config.yaml
n_layer: 16
n_head: 6
n_kv_head: 2
positions: "alibi"
attn_scale: 0.125
init: "normal"
init_std_up: 0.0258
warmup_steps: 447
decay_fraction: 0.289
seq_len: 512
train_tokens: 711400000
dataset: "wikipedia_en"
MLP neurons of a small language model. Each row is named by its layer, matrix (up: input weights) and neuron, and shows model dimensions 128-255. Each number is 500 + 50 x the weight over its row's rms, rounded and kept within 0 to 999. Numbers have three digits each.
Before each neuron's rows, "fires after" lists the tokens most often just before its 100 highest values on Wikipedia text that the model never trained on.

fires after: ".", "19", " ", " was", " as"
L10.up77:431439526477427513541515472445458364497577516394474488454511520509447526474458527462456516453566544511374425575472514533514470505622421540436500473526498492509578584416507512518553546565489523461548512452504458530480452583545596558481490493558505521487397408475501495462521487477504526393498549483409475430480494492529465562459475523441521525491493509566512515528530585466445465528460

fires after: "==", "-", "===", " Website", ";", "\n"
L5.up1137:472590488468523537596431520540454519539526428458561451621542505515397516572460442596424492535513519499579545521507497508476519389453542461496479463454602504450431524450454516502483536615507530595418497470508606544425459491547498475563549461503504507598501495418498540469460433483492534514481594520425458502536426536512544438440505562508544410488372497450479555523456412559482511441472

fires after: " ", ";"
L11.up1126:487525532526430487377492461547494494533494421481494465492494498491531512534568392492575518532442507568442486507453501579564478564573549429512490502491457581505522595444518446628441489542445511492482440486520550556502444464554478484421533587571437478454477471553513494489416438490473494502448470531544464480622515587549447527487509584462514518438567547463408619414601495505517495495381

fires after: " ", " |", ")", "0"
L5.up31:571571497490459517541551521517459494535553467473471537570505412491513555491503520426443516471543495388568575537536468469537579457417505517478556500477488493516513415547535484446563488549424429521394522532500510499486459473520502439423505544457405511584557567446619551493400463473512512457472460492471508459415521557497485573517405558497416515427464503543576484483478475587478522597520

fires after: " ", " was", " (", " |"
L5.up984:585526464496543479496452497452366491477539383487497528561438501576491463530520483533452528475554480517417523475518486565504475375540405586507452549485491513486474516619567535406539514478509484523513486532454430515537485473501458445507527459477496455504558513472506502527517491539413551546487465413586497620466537543514548488525427523464551501467427547536453515434563453476491477489592

fires after: " of", "19", " ", " the", "18", " in"
L8.up91:487490495437446490405572540552479483540541490496459471494502443509488545505460501430524545527551539439457456500577551438478451485489522548477496539510520549597500502548552586533500560431480497529503532557519475544425496437582477525506522468513460479412487404513531547500473468488464464420411601537426596511446440550633441521561519467484554542531515498430427547417428537544475494466444

fires after: " "
L12.up128:445483484530498530480477462522544520568520451504515565590469480478482519512574406524488568445532407535548397551520496534591518469569492505512520556435466466443479532532526505438469481493488630625483486479521465478507477491441482565467502505548423507458487526507417550582461514471525558569451471502562502507579467585459420507521454478405535574590515561539587549455490469502456526504492

fires after: ".", " |", " (", " "
L11.up1139:525527455443551467499496559594527490546534458462441529508491384529419509527487501498489486548473482447427489440499488510496433515547474572523444574451494473499505455495443351476475525561514508503507550543447489517383444457546534434577503455503559522507527478467466440467454487475476564571500424452525457543444495552500518563500486489439504507460501517582460568370458491491528461468431

fires after: " |", " L"
L13.up278:455526491520441461538502428530573469567514523425492546546547528501506554440521527588576444421605459499518480490510503470513482602446454545432462514446461414472516539516462480554589497486500484533448552495461483532490481445484432528626500494434481449492547513474638498431505455509547545497526433420521548477492512450586395511450532506433583461534459521515479542474488556486465543509482

fires after: " ", "20", " the", "19"
L13.up341:481495481493464552524554481474548501563564432492410504479534475501418570534483511481434479467491552408399368554511477468540510443536454448455516470498572380449532531495446452558450478412488537549523511406436454454460462467585511512482556480494545581515537485501448421518489495514448522506509554590488519518631595482452549522521513459409533566498459510555578456545540584569472568613536

fires after: ";", "19", ":", " ", "20", "ile"
L13.up58:487556580533477556521570426473570439527522412528433495542397506463441531531396440589513472482600564510499514534510489558583571474508506507463591457556540513498509456510547455487554533490566558458551554505474585542493467455485541431541559408514492467612504434445547443577574499489474575526481523491488553534449596441484551475465481546481500493548442462440622620419506486473564549559559

fires after: ".\n\n", ".", " the", " |\n\n", "-", "=="
L2.up223:502571477473542530573459482431468557536487425497455538533515567513472492517573452502543468407540511604467415573559496511509551462555497459530448515531396442448460460482531429507490577439398516579495524594455549532482478559453460516459471582585583445491549388483430510570489516514497667394476479488546495498541418507532512584504498538415478439494539498477416524506488508497438504470515

fires after: " the", " a", " "
L2.up586:516524514581455387502405488565403543566549471552517557552609472573516482431515507475417459504442537457442452443479454530480587512495511502520488420447547428550420551443499444544433403501469515485496474588505533513406480528546429548435435574569531492487543534370505548616568534482473546572439524569517498396484541512487571464498517510516476445512515583512500472462573446464446448449530

fires after: "\n", " Decision", "-", ";\n", ")\n"
L2.up468:540480497484535538582537436541602508533533482472553557606527443504433554454462439504509490528382533588472566435525493515491489562498502538524513420499552415495501457517481522506486548528445480562548545472599535591359494493529486537569510546554518442454429437541409519535544420403459446432467425486562509425473497458503498432553544512484520517558437524516487498454475542487533439510515

fires after: " |", " and"
L13.up982:457578566511447533525499451602566430600526544496489545557416499542445535427524564450544438457552442506564523555408533488571433474478573551502440524491540456513430538509542497468635459409442520455459519467546479555520468382519503532552537453383491378495496545496579452525436484517515496508500519446471542479462573433484477509478530488509519456563424691531488473473455445496411522552560

fires after: " the", " The", " ", "The", "the"
L11.up513:511530513556595536501501480495502432552445424505461496413507431535519509399474508568551513428482569451543489389545466585526440479428556522425471515506462499454455518489501500484472445497444523579536442455472548530389511514408467519461554534549514612451469592388571493527421590395377540386452449579521429482509493478438509487442422468445486442484479522595494487468499467530425440514498

fires after: " ", " (", "-", " \"", " a", "."
L13.up196:496503559526511452611452462496485539515506484479487511463553419531479487443608492497517515440539478593520484519443478528534499455595500500640394510506446520441523475571555501522553468564502493589517484457454520477571470521507487481465469522495415456584470533523455521422546537533441516506484501500596550427564442461544505438426452542469423538434485524499512517548547469574539475539459

fires after: " ", " p", " the", "|", " his"
L11.up72:496466510565515574535439485448508524523529509462559531447492595582404485559459548462398556452452524529534355525559491449554437370568497519550614518515547485524546482581566452514492457461525550602491509516396527527506464520464484528486534492488562472597471460471428511477483525427445471485536414495469474471628452485524588568488469474453519432499557509517560486487444488457416507429377

fires after: ".\n\n", ").\n\n"
L2.up290:621577537409466522511527431534509412526524491499436455544565507463543559491527369570512500470487486556554456445562557541455579440515523484425487575529414516539474434435567491482460505523428479576453600567489577514456493601490454532522453484594480436452533457502477533500464437539525559470467640495479490532442452513467494562487412452482467423515503446517593629502473521503455448476505

fires after: "\n", "\n\n", " |\n", " medalist", ")\n\n", " Website"
L2.up1087:454515482539472555531505546540564437611482493519600509518558387494464603476360432567471514552432497553544511479477554587539562539420511558557510455488515379495430592468512531459583561603544459535505445595535561565331457489472461565536468501520543513504585474584489483507550418493504572468496531505524513516497492571504529481436546496532451456584477530483521448362539518514497464533497

fires after: " ", " |", " Ref", "-", "\n\n", "|"
L11.up112:545566484425400516488455555504466494534463548490464425470549493521436572482530446516599559518565473415467415455487532517583550427553502533435549550465386504440568542466547522453513520507547485526455610453446469549407444530513381512526564449603380532457476509405470448542477487539483477516471453480443477480504434468532443440513517506503479512525566446539529508430599642501398481532518

fires after: " on", " |", "On", " August", ":"
L11.up1145:518469520569501449448389532428552390586540501425423514563479502513444498477547469426474520435469510533575408538558478466593626441489454441561462470464527446519484444503559474468446453460431539553512482503509509476439454584491438534498475562591492395582476513521512553515506552532513513558479434462507501599498468505533531511483498447485449612585559496484485525409500480507505414532524

fires after: ".", " is", " was", " the"
L10.up107:588535508535508545556441426570548509518529458443553596535467435506452462419449447455451510559502556525517495567493450591484512520541514521551430470497466440493458535519480493471528521515509472548566558570441466468419491516495563518484496448580475431575556486501412516446482561455451525470548452530449632544435503439463489593399477506476385500470422601538502523514503469538476486590529

fires after: " ", "–", " |", " ("
L5.up1069:429472485546392493473444424559395515533515420428413506539606487529479560542421512487456514522568515540424491417498519561580510393591446495491532458535498436561522509530436434456464493459513542562489488475489475506562510523543453547574483544554533441529464493497441476548509550522525541576429469516536519425397498507459528416534559491495509574507554552443508584461569413463557425375498

fires after: " ", ",", " |"
L10.up66:491510487426553469466560507488516505518519423532552531392516479542531465460528494558475458501476570514460485414427487510469497502501545551512523538499460325477505525510479597609514419492545518523507437504605506496512471549438511514448557520493550461524478420548542435469406513587420456537517479582483594492552494488512481417572477526482490416438547508630451522469536452570492505637546

fires after: " the", " The", "The"
L2.up162:587496548562533551444435541472474421510524506479442586547526465569482495498477489624381518450477502482511414477591546529582576535459467482496376463418520516474447551469494508511477452496511529494502466528527547488478470507468576526479435500509556496441498523488566545498509415356398481555444464541445469504576456565501520563443577416426504473543517566585500485470430467552500447588493

fires after: "|", " |\n", "\n", " Decision", "-", " Set"
L8.up153:518403490489495481428548576515524543575522470517557451641539455511592581567421493497520520462469529495477545542510476616551541491545609534556532545499547409516466572556471560526505501543509525512489507504548576483430460542489413585502480514579461470463471493486508575512518429476504448456456521516422486459598499463458493532555456469529480502527412563476472482468515513548473503606474

fires after: " the", " his", " an", " The", " |"
L8.up154:408524438512448540561398526491461442538458505486438554429499476576498523459520525458553586470468511384505483476479428466509457457437569474584609501509523533488528466466446461614519519514443536460520537514423495574376490541630589563418506464393441462540469533531466497482469553391389496464500498517439553479537517554585645458540599514412516380517472506568465391573534521503494539495486

fires after: " |", " ", "–"
L13.up484:410389540549464548466472434563499484515549427500506493532489538538494501555512449478487510510491452480485514467521549512536472459512532472555526469477451446512490469539485494571514464549471497582418405461593401489579475494429460531411451562513595528445539480551503470567488535576501543496482468480515571507469544499541458500520470473501518506585453474469529513395492396456505561477482

fires after: " ", "20", "–", "|", " |"
L11.up449:530592517522544503518392504558510456528460546527517467601474536561454577455516550552476474488429475505553532398557536530509433452610479431612520534478436436503532505438397503427446532499525513589465489497482456448500439567489415608547528504493598503434505456434563481515485451555552507452472511497455535476580438535480499626593461517454522498462556555437463505532509474509495507499450

fires after: "|", " |", "–", " ", " Set", " March"
L12.up298:553507546492438635437451602597557554595493442565464493478624532522517577512377531465491478507504546498451576467512451581464503507487515575557570508504537456518488509482469532479511511574571529527467498546431493513475435478433470474546449543545537513505471531389537532495573492481518560459483502555523473589449509548479535509539542456451505518550440480553515482549462595517588491509541

fires after: ";", " ", " ("
L13.up579:507501534519488565547512530523481538527473479558430490482522484512449540583547418478499526420415496521504465475561526574625532484510514557506556434514524437496437497475552547567411517443396439499579505590481553581392424444519520510587496534529473580508514469550484520453451471455530588483534475538437460482596479431557521504459471477452484437462653590517581651410619529506504543542491

fires after: " ", "-", ".", " ("
L13.up915:476506478532591514604475504458463416569552494464461478483460486554467474472508428476482521478592464514509515577538489482560462409583500540504540486529492444442494462580534389465498448465499462501459519516476544392519467526467481591464599501525482484498449577443471526503374638492485518536524485476570437521462524484579456466392455561488481534490501533589371478452607526538514466523516

fires after: " |", "1", ";", " Premier", " League"
L13.up661:503587479473537550452430508540519470500450492560518607465483469523552524577475396541437540420473493542522422392569514502555572382563445477419480529433504486418505563490480514438537552484498526571519548491483543583507460444474442548615526577471572523494479526410501539534474545552479582575558495515446481509581469511588589465550517471534469443492468568517442445426441524491539446466462

fires after: " ", " the"
L13.up1075:534445502527550610504597512441489497533495553468469575428548509494433544473524492471447515410415553542489344400505505547475463466471448538512506373440388448527505533537554496521499504524447505411428578531427483538546519586452497553523537549574491466579482481410429399505489481537543550501493419542441517501539421483466417588470486533430457549552532587618543530455507523486463542555426

fires after: " ", " at", "–", " ("
L2.up1116:465489501427571532521580539499445488516470489512454530565498438509577485473446472479493623510384495449517464561502504455543470498423491576516510506603490469488528561386499517480548503525468543536436505480513433560517463516652513503527513493534464506551472571512463522507477574514460511464380491600579455512586482509499544490483473415433409507560597568463454532507530574492669508491566

fires after: "|", "–", " ", " |", " km"
L12.up815:424579493467454634430433538493523529560535448467536537571488458494437454536484461459482519488419474572454497568542555519581520432487464582469540532497514492476489465476574447501547568635455534522523446502498548587541481499487526503588501534519503481484500543588520482512533400519540630346403553488548487373586520462554551563457413549490516469528567545631568419426509448467529462500434

fires after: " the", "19", "20"
L10.up378:548479560554519454594509516486441559522480467624526464516487526507529526533412514489494624462513613470480466542454492497559513505413593517538582479475515530518493554590493469484414507465504439413508462519493576513432460455512408491444472565448493515517406513476561577566480434374452468491433476508400489532569501513496538632522493498470480488510365567535554491455489576544538515487461

fires after: "–", "20", "19", "10", "11"
L11.up318:485574455535511504512413577496531467549531416523429518490581531543538492573510556356418527506439552447518472541395435545498527417577508484455566448574563386531509486465474459611413490508492514541509485449510598539445486511507521490489450481545492490502480390397482430456471425433459524433448454481403601572558490514424464551543575473427567544476461527460487525454534551491448513578463

fires after: " the", " The"
L10.up594:478525559519486444433496491508506527511533516550507519524600309529495539549460455483502557416519455433521517464555534514497524543415561463483508545507534454474466554449415563583562436489495604476451438585455585518397458494492567536524488486513543529477456527454596560543477494477422517528470477577481488586478331503520495490480539421416468447461408482493475434555466598486475500508527

fires after: "|", " ", " |", "–"
L10.up1067:558532467562531488538412615492529575564596408495494458515483449526579428526455439492438432450498536458487550546561431515579564432463512545560579446548619428464464513547502523469525520419531530521473477510407528485566485602476430608635435535543599518575484498399484476517507509495473638459504479562546511492581388512515603472473500503441469531497511560501498537502427481481575514457425

fires after: "19", "18", "20", "."
L13.up134:491522546505430550528439539443507456467480466462432636499507469520439561515412417486417593515544497517490438538496491536465441417543537504483504517437546507486459544493560388530579480518499558521484408522518417527526524472619528494506486500524443605496572488465494445487498542457538458470440453497454476442558516554513456485448473460369532497520519554529543459520429570512465517572450

fires after: "|", " |", " over", " at"
L13.up1131:537566522491414535510531524487533496599443510573427632428428565531397585385454529600493471361511535562524555472495538519494476425465473576543566457492517493522499558532505483438471491466368548506512471481495542575443508505492659459446516508547459475569487477535483463554414433351419528558494509487506478438467491457502389509539562484514598437577492522476563544523423480476533545490489

fires after: " |", "3", "2", "4", "–", " "
L13.up551:458498530420400497378492473572471459585554518526471530583532517490501568562463415506482455512500525548569474478535517473499463436583502545491511499601465483543567482519539480561455568519421504588594460485491451498496478539467410483478470501517496517494569511431613511524402438487604532481472538450527538567431497546576501518520444545465422418569493569443541491456475484452408520555495

fires after: " |", "|", " "
L11.up879:586617535466503587471401565460525494515450527436530515496540501500466502472500371509539502510487511507423465516628557492483506523523523603448448459439483367515464556555543436485495471616574513490458492519491576567461463532575549506546447519514515497516483506489571500515447504557548598526519465599458540596471462560477436459523545497497567516521485482386504519354409461557530505430442

fires after: " ", ".", ".\n\n", " who", "'\n"
L2.up194:448481466510530499481502475482541451541550427492558531512474525479477493484429476502515500505506483614567604488496516544493482535604478452553524430527432488458534440487454419496432568465552506584434518539492504465508477469488463572460476481525513549499489433522473541584477575556568498426444501486463521470561409589555556573504477507378440507508481590457471555500484548471527533441512

fires after: " ", "|", "–", " |", ","
L13.up1036:477548478459471589534458476513507539521547453503464518473539527487494443533400536430451538451542526505574453509513390456517526379547459545442489495536539455553499497576523475510483504496510583522441519486516553461494481549389470582543497470542489325524511468368508610536410477420535550441486493559516539524477457504539515573530405502486476397592551576629556530464581470520442484533540

fires after: " |", "|", " and", ";"
L12.up717:524535564499548538683485528573454500603537562434497502494392546499517498488560509491505484422518431433522506487465527567516571474454484469583528468490461511451576571558500473495474530470401439449451561456508513600448470419516454488525450463435375417487486521550481512501511477545519497518453370485479588459527534462444477496463507541533526559520447556633486482509525517422566444447473

fires after: " ", "20", "19"
L12.up1:477580529556497455486452490423457486530465490549498573555428478569536625427389427507494417554493488485466382505464519464567483548572493530418544547446495571553486421638524421479484445462419556543527374521471425462468462479519458548480520548452481544553563484489507492496456507498475471440485461483471545418557501435500547571502510494352477496470524483505496458465522512552417585535491

fires after: " the", ".", " and", "==", " The"
L2.up824:583496516478491487488401527422488529516478440488509514430563418553526479539461524437534516399491441472447526537490544523589577572498476490580522502501475455469557497406478494583635410523506493499402498470454665495451486507489547621446483482502540529416538429423422464562516502502451522435379483519543513434566381468513497484450532509494522516463484505517586561484487541445491458515493

fires after: " ", " |", " m", "-", " mm", " ("
L5.up1079:526513462487507396514430427503415364549500504467572529588595421504448482494566484520464515530607369496519527577520552546477601471510530598450504477501479505448518490585381503414614460504492496451559549514519465469497454507504517512517438479467501486525552456442508433405490565531508538504575542422556511517393578471553475462514543481494508605477530526595467447399529450548482460458495

fires after: " ", ".", " Majority", " of", " |"
L5.up509:466451483606514465501464493485470555545591426439571449522556551510473506475423513440565497512571610577463485459542438486481476561469545585517519527401507369461531379506467548580528450483464451484519526549623552515444479430497461513426475444432532553492497468444448528497392525548396511415511488541423507521529505457448507427506520566442580466465557596521535483501526529582392500524482

fires after: " the", "19", " his", "20", " "
L10.up688:496517499507470469531391504452385484552559457518421557506520486513595613488506519481510547501569537467451450461497416482556525423457602425569586525518473571533463490481499575567496428501475495488556507433471458414417477524525485565439511507481496624512507519400535538516500522450405478434446441562451572433514529529490590584508520460405509433556491578536484489487509462466471457485477

fires after: "19", "20", "18"
L10.up381:529562525623470474438418420512545536552525441488453525516531469491424587511534573499457501493497547568384387589527482625562598406522493474460511447532499497440465495440477474475468518530522592518525472441471521477568472436502598520422498405573512506572547390475450479569503464426589487464492484435491562482487515446430493517514482533505505593528481467451529496486468527551450543547451

fires after: " ", " (", ","
L2.up802:470426426516456575479530545522460489505479545510555563538471444522582517435426508479475482528463501467464417502489491524557489438417476526460526420533410434589525435492497416488420488508465607493531438535565501474525466534536521550546482436534626509444429558453557574546509560513502456503391496470480533489570491565433530498426566511527481444570563512475560578526591531532458462480467

fires after: " ", " ("
L2.up873:437466438534423620508457408612548481529543461530556543523483544545565535592467458445505473515449562517470468467492477411536477515556535502493534452570531492549421463532509514474462531573491542537501457457554486554515487455464446459432500566517574507371494510494470477578539578444476547474449494533492476484592562474461583541544505444472489506586509619501537566497488419474509570505390

fires after: " ", " |", " −", "-", " (", "."
L10.up90:476499526539525457565536473560460534522597437452558475496550462523412459524484470572487455484490519479485489513422429447522495515520457461463500439577451410468490470484535477461525458576547601532484446496579596490507475551557478462559439498489552469525490440488471459471453509553459511581536457540533466583494461480553464617553529602435494519493544485575437512450519521535483468506518

fires after: " ", "–"
L2.up882:437449459544578565485539536492458544513485559494539482513466434565556465517468504484438589465517494435502467568441472490516525532477480504502504415549537496527525412403463475557590463478496536480491468518499419452539476482609510547486513511477504502537472522497473533530501487532494533479510440546494511524468508505535455568486406515567483538582567541429482601483524513529594411544538

fires after: " |", "|", " Ref"
L2.up181:307508456496507548544514504482497588514520496511471422562544565531462524648558447512445521432571510497607537543514450395470459434531523559559448436464544499460562555478485430562470523496503559599465435555488509502513464496519479502534488489531495510551527446564484495473408497543518540546524497494537494537452460468476516459519437531525467539547462535491476589470448492527550511486401

fires after: " was", " is", " be", " are", " been", " were"
L5.up820:509478557450416489509448566641426413508513412484470531516468496570507414474506535434460522524429521506444577453460463555512478488562477528464554517444525430549476496422426496493426517545462460509487551516528477543496483503459601502427517493589521392537540448559494519471468525574368452507505590447491523495430590451578575608466403440431456425541477516557500462442504474552523397513451

fires after: " |", " on", "|", " June", " September", " May"
L13.up535:520518548578462543570517465426533502590572552472502513446406530518486442483502555445539388378541487433539540556466464468567543447505553426553507484489522479606473485527561505600528446419471499455514455447540543549513480503500505490548425549488435431572450502488506376554497521491573551485485406523496538483477580403449390473524574482482488494604502533522547605506404492527498509518524

fires after: "==", ".", "===", " |", "-"
L5.up166:478581489447554521487485551463492460519506483423590430561542503530409518590551458558449468421504541476545493599594408521546521494508502450455580432416533412528541473401456472537599550555493562601417507520432542480440459486489516493476477495533564567543512477532477591415480422489494488542531530357473501506407489531533463451463531515486477558446528466444524559379536494576425480533520

fires after: " ", " |", "|", " (", ".", ";"
L12.up821:474542490519584459556544463512523470541514544484539479499551434489474440555527467418531482454530408528505593544488437390532556510506564499534619479503484454591554527512490399509468478520522605440403479452489544535496444437566393530473535456549557418494466559503511526483462551419519582469509491549527475550464521416539467501515486503463444512435529506516533574546527462463435623477543

fires after: " ", " |", "|", "–"
L10.up102:445466524358492523520555522475530446581482572514555567533506561470538578544488471592453529496576502470591445553509449449545492449457488532494633527498443545567518480517506491519423539499459594521503458466456450580440456490512456492516537492533428462507508577490480502617439446341558625346464520491538506466538489444540603368509479467464474516548518506406487585532506529454502533441475

fires after: " in", " of"
L10.up941:444442527475411497412509548515514447508519496487485470462513558593451503472386535379539541512409542451517547441428505459556486508521522448544585564523448484469479468604575477536534593437472468490527588554486500505532462481503465556461519497460468473478581450572537506482476460584469508461428516555445638477454416546500521490475495438480548473555499663408521508507501589479394451449399

fires after: " ", "|", " |", "–", " ("
L10.up44:564460563498367499397447488562571557528495482472485602578543508508510528518524383493438462475495509558478492509496532476577518496420453535478532519499445521435501418529518443478526489484478526443533560473411538508501460469564518546507487576487517627533553467479499534518456503439617598462398515495456513448561445463591621449475419530484482451506561494473517532410447506543568443443502

fires after: " |", " ", ";", ".", "–", "55"
L5.up853:513620582600459403539495479460491514549560471461518516545603489540475472514445579481452437475559497443546525456456484396535480447501508528540484554481472526484492403588466500513552543596474515536508542518431537466411453493426559549441527518519436515454530520358538615524418526428479425510467416480413494548509525475454485436497442480515476523487489550547507492489511409626408570584432

fires after: " ", "-", " (", " Vos"
L5.up760:516407479489469484482523391525335502515500489501446525497513459536456470528510422519479507489527486519508545468522555534625535395557469501522461525478457545556469540536455451407529446436516506557539554484467443500529492466603450503488483535531480457620451507427488419516547545493411637464551483486519527467502575453517512389482398426480552562552506522552408628455531476454571505486487

fires after: " ", ";", " |", " ("
L13.up831:555463564405442499469427527525485499510495530453520555493507535519568624534504462496493561451545524423593424458524526530506525482601478513485484503480430453434560521490475531466459474550546417515535587540511516520446457536482525566539486477555576555443489567477550518520493589451536494513447514572424552515573485493584496579528363494472500454523586483534464574514455446402473480533484

fires after: " |", "|", "-"
L12.up666:446526467492468654461480465551436428509582506537545528430507462524447547546524424459527491439520457525439484545562547487506522488523493571448503436462551432499518554483486471461568494599467560527427542506541500463489464534536547502521472508440512392540474496498472545446561483511575513373458486516503524415465405519549477546541563622524364538522499483550532414443489505558449536624451

fires after: "|", " ", "-", "1"
L5.up465:514542534558515571514409571533551557545540534449487475467575515475496519563428483426457481455491551527572477482491486404611550436453504540489507451516566492487507407497556489545522541438485595557527438481432561440516463454500500543533560472493528507544514551436502495544517601560533441451461507493510478454522502496461512542536495416518502548623641495491525556478460417583506493488459

fires after: " |", " ", "-"
L12.up851:376523566490462436465455492490521427608568397519544598610447515542453522533543458371486501565545538497477491543477554579560436510536521591620581555501563470552469490498553493482478585516486560555464392531538476490459459476553440527593404495545475507477476485442486500536468475486481575488512562499516496444521400464559537482465496563470478381549588487553517411397529537477586508473524

fires after: ",", "19", ".", " S", "20", " J"
L10.up951:494486645606385539488567507559419404536541383462412514516498496520470401545461549535445460475568625426423522598490475602452562532500436497439524395568485511513501511450543514437478403491521509534460499459527544470465462563452542482371557410591477540562511370534523541548550542410536502527511508414453444512489536480472542549538579550422492490566421498411475617522463471521511539571502

fires after: "20", " the", "19", "|", " of"
L12.up948:483521517466465486556482482459507511532467402522566578487509498530474637449455452525530600408522430454545510393565543526516510439517526531518582513487418371469448513517503498547563587456524484545498479593475533489457447405465405571467494531472574532457524505458599509536616532585360460521489525454442485505540400439459504516498443493490586435459457538537471483558510537509484546549499

fires after: "-", "\n\n", "|", "==", " |", ")\n\n"
L8.up587:530613499504465528472497520473490558496607378372570399581519535541431535641445467481409513494485464533578558522505545485547453465472484538468509447456569414558497520476551495502499589536492525556430480600505642522456468488453401583575528486479543510576479448545498557393509488537510488519482576578520471507521438594489503458432470443529524535540422483485514616381492470514502536452449

fires after: " |", " Candidate", ";"
L5.up998:407457479453505509466497406502451441564428412520544478467499441499459510472522444457469554467393563447520582431494475550477455539538438445570424456485471488551533560411517465475553460639472531562487476516533528603480469487587473469642542620573418472522444526552431543544498465456484607562464508481455504551461459507558581488556490546507487433512445497466405588469538513486496473505449

fires after: " ", " |", " −", " (", ",", "."
L11.up1049:551439469551541464450450443482443475515549423422579542519467555559358499496522532548555475454440576470521488503413470463492525577576546503484460523501460436421517493522478538515499456541511600524544508453572588550519463488571486509409466518484502419474526485413488512498493514519484480531465492503523517514503469534537519478507509494485530488472545545501516513495559421582421505553508

fires after: " ", " |", " /", " (", "===", " =\n\n"
L5.up415:452493546519494528486443387439433563569574552475557482542488475507461514502496506546489563477507379470599541440431469518519510412573500522480477431493489381480513471411479529521506434505452513536504430513480524604541478501554380499614487569534508508454567512488440464553503464530499587500433352492514495463469453484590411496515419499487478549513561562521485535475583395532537472462505

fires after: " |", " ", ";", " Ref"
L11.up279:464510517554575485552448541471508548547436505537518506516497523533567435549453432496471523487608512450402508563468476553450496510489547617499510474501476408550519496541571489509414507534497471482441532498415537513372443505501507584541460534558514504565515424517523445355459515534478473555437409575483477553573434528548487536518484486506534502536606573553498542351404509503503532481306

fires after: " ", " a", " his", "'s", " their", " the"
L11.up489:519535531569513474519479427503343468551508361489444472516528508540550476444395536480430549464475543535493512477526444580609529381479471593600513539472505435526506487586507479495453418517466598420515448511530490499458473516526574541484543547573526518453502522427512518512507576481363513507523483570452493489458547444495547503459578456460537423503439524469476436483543483462463453439460